Weights of a small transformer language model.
Size: 6 heads of 32, vocabulary 8192.
Training: 128M tokens, 7795 steps.
MLP neurons of a small language model. Each row is named by its layer, matrix (up: input weights) and neuron, and shows model dimensions 32-159. Each number is 128 + 24 x the weight over its row's rms, rounded and kept within 0 to 255.
Before each neuron's rows, "fires on" lists the tokens most often at its 100 highest values on Wikipedia text that the model never trained on.

fires on: "erv", "av", "9", " Res", "ens", " struct"
L4.up620 [115 116 130  81 111 162 147 143 101 122  91 179 135 101 109 154 104 123 116 205 156 134 115 123 159 102 120 107  62 117 104 152 152 143 132 157 138 117 115 120 156 129  87  94 104 152 134  64 124 126 128 128 108 159 103 126 144 168 147 143 140 159 162 118 124 106 149 109 125 128 145 128  95 135 133 105  80 115 178 105 117 106 123 100  82 162 163 117 116 131 145  66 152 108 172 116 151 159 136 120 119 144 125  97 114 162 101 123 158 133 132 129 114  80 112 140 120 113 157 105 124 137 139 152 162 112 125 113]

fires on: "us", "man", "er", "an", "on"
L4.up26 [161 150 153 137  98 117  99  82 128 115 127 112 121  99 115 123 140 159 112 124 104 134 151 118 125 128 120 155 108 159 122  79 133 169 105 126 119 105 151 152 163 179 129 160  82 122 131 158 120  93  71 115  93 129 136 112  98 119 120  94 104 148 144 125 145 111 121 190 119 139 176  98  96 116 102 103 128 170  69 152  97 103 150 142 166 123 154 148 177 126 147 124 133 149 134 152 121 103 125 135 119 137 135 104 124  73 109 130 153 122  97 116 148 135 136 129 145 119 121 131 108 129 132 135 127 145 144 161]

fires on: "0", "th", "ue", "ous", "'", "e"
L4.up344 [114 177 116 115 145 117 138 136 107 107 143  70 147 105 108 151 128 127 109 134 131 121 115 104 144 120  86  84 115 129 159 129 142 147 114 169 150 168 118 165 147 115 117 147 119 106 125 130 139 150 162 136  99  98 157 115  90 141 125 117 139 112  76 114 178 133 158 134 132 109 139 160 170 166 111 118  91 114 100 122 111  95 120 140 165  81 117 165 161 144 131 131 159 134 150  93 154  99 133 134 150  87 178 126 113 141 165 140 136  85 116 150 122  85 120 137 117 147 127 117 148 123 108 106 114 162 126 132]

fires on: "et", "'s", "in", "on", " is", "n"
L4.up639 [140 129 105 150 160 161 103 137 122 131 129 155 114 131 116 101 173 172 158  98 118 115 153 126 131 163 105 123 154 137 135 146 149 121 134 124  92 132  88 147 116 159 150 125 139 170 154 103  73 157 111  93 140 129 108 153 110 117 143 155  95  95 124  84 122 138 131  84 121 132  98  86 120 146 115 147 129 129  74 119 112 162 128 125 106 155 124 120 106 142 154 113 150 127 152 130 156 139 154 141 114 151 113 172  90 131 112 137 152  91 124 155 116 126 124 137 162 129  85 130 130 117 124 142 105 135 122 138]

fires on: "g", "al", "on", "ac", "ul", "er"
L4.up486 [108 162 127 142  82 143 113 132 107 110  77 174 131 136 119 141 127 117 113 123 175 172 109  93 129 121  93 148 164 157  92 123 158 121 108 138 124 118 153 154 154 169  98 146 128 121 145 146 113  95 124  96 118 128  93 130  96 136 146 109 184 130 131  83  99 140 109 105 153 109 164 159 156 136 149 128 110 136 113 137 149 135 132 179 130 114 105 122 122 113 123 113 143 148 126 125 131 146 106 138 122 134 108 134 107 159 116  90 171 147 165 106 175 134 120 117 113 132 142 137 172 154 157 116 113 132 124  88]

fires on: " al", " gu", " a", " offic", "c", " de"
L6.up226 [175 155 114 121 140 121 132 147 149 123 147  93 132  81 148 115 125 125 107  98 130 123 151 119 140 140 107 160 107 126 129 112 121 140 120  78 155 159  83 152 113 130  88 158 125 143 143 114 170  96 102 122  97  68 123 118 173  93 107 135 124 127 112 123 124 154 107 113 119 122 149 131 168 124 106 136 137 162 154 127 131  47 138  75 142 127  93 139  86 167 151 151 102 153 107 160 132 165  89 151 140 106 160 133 116 152  86 169 114  89  84 119 137 144 159 180 114 147 130 115 114 152 100 118 128 152 111 135]

fires on: " =\n\n", "nd", " second", "f", "est", "get"
L4.up80 [135 129 148 106 128 130 147 114 135 117  88  99 127 111 126 109 132  77 178  98 145  96 114  77 146 146 157 139 155 140 150 102 138 173 103 110 118 116 119 164 122 154 142 106 150  69 150 148  94 169 120 143 105  93  99 133  95 134 119 127 104 126 133 163 157 100 116 128 117 163 115 104 165 132 141 101 140 140 123 160 129  76 177 164 136 104 117 167 150 113 134  98 104 140  97  99 196 139 110 105 113 107 123 128 128 112 145 140 131 132 118 120 128 126 135 131 150 146 170 142  90 119 132 160 142 176 132 146]

fires on: " not", " they", "'t", " are", " can"
L4.up147 [104 164 153  89 138 149 109 150 140  84 143 141 144 151 168 108 149 173 117 115 151 167 159 108 149 176 178 115  93 134 128  96 170 133 133 124 125 120 157 101 124 146 149 157 142 141 114 124 130 145 134 110 120 141 142 131 128 133 114 116 214 151  68 169 118 163 129  91 150  97 173 128 111 123 158 123  49 109 104 145 121 113 132 120 168 117 160 163 132 109 128 134  94 151 119 124 118 140 114  98 118 141 110 158 126 121 162 114 141 140 181 146 138 106 150 100 137 119 120 111 105 120  96 120 130 105  77 147]

fires on: "ic", "ial", " political", "al", "ical", " military"
L4.up93 [126 139 135 103 100 124 134 175 135 162 106  92 116 162  71 152  88 113 111 132 118 114 155 106 177 119 142 118 107 107  93 114 121 136 108 165 169 105 128 130 118 155 153 123 149 118 124 110 144 190 137  96 100 112 139 120 121  79 125 147  73 104 118 135 138 160  83 177 148 106 101 122 161 172 108 128 101 110 121 141 117 160 143 149 105 121  83 139 118 133 132 150 126 114 156 192 127 147 110 122 150 166 121 104 148 134 107 150 181 124 129 152  92  85 126 133 102 124 122 101 119 144 163  98 111 135 157 129]

fires on: "9", "0", " m", " ft", "/km", " f"
L6.up582 [ 97 127 170 114 131 139 110  95 158 111 105 113 138  73 157 155  82 122 124 147 126  79 110  95 152 113 150  93 106 128 104 115 143 114  87 150  90 137  86 130  83 115 119 163 107 120 165  83 130 129 137 132 129 110 131 122 113 110 159 160 139 104  61 162 155 124  79 109 156 113 132 129 156 153  83 120 133 162 115 155 128 125 120 121 153 133 155 156 145 121  97 133  86 150  71 118  76 111 132 121 112  86 161 110 151 146 110 124 141 135 103 134 143 109 150 149 141 120 150 119 150 134 157 140 161 166 133 129]

fires on: "'", " where", " Le", " Jon", " with", "."
L6.up383 [148 118 118 177 131 123 120 123 154 130  97 121 132  96 155 125 106 139 118 154 136  83 101 161 113 102 158 127 110 131 149 127 155 109 121 149 134 143 180 161 156 158 132 100  85 192 133 142 155 118 100  90 128 144  98  63 161 165 133 133  99 131 123 100 158 124 128 155  97 133 152 147 140 121 128  78 167  83 146  84 149 110 110  95 167 111 147 107 138  93 109 170  95 132 139 143 129 171 152 159 153 109 127 145  88 110 133  86 159 145 124 112 132 145 152 139 117 101 120 178  92 101 112 135 131 132 104 123]

fires on: "0", "isc", " a", "for", " See"
L4.up634 [158 117 133 173 164 147 143 146 150 153 127 125 162 141  90 148 142 122 104  96 156 103 145 134 132 111 101 135  52  70 104 114  73 163 157 114  81 116 132 121 139 100 131 105 118 179 149 168  95 168 102 103 131 127 116 108 137 146 126 161 143 122 151 125 107 130 116 111 141 146 113 135 150 100 174 146 135 123 185 164 142 145 136 113 117 130 119 110  94 135 159 102 109 117 155 173  98 179 131 120 102 113 128 137 124 165 148 131 159 101 107 147 143 105 108 133 111 112 144  88 166 122 107 119 124 137 122 178]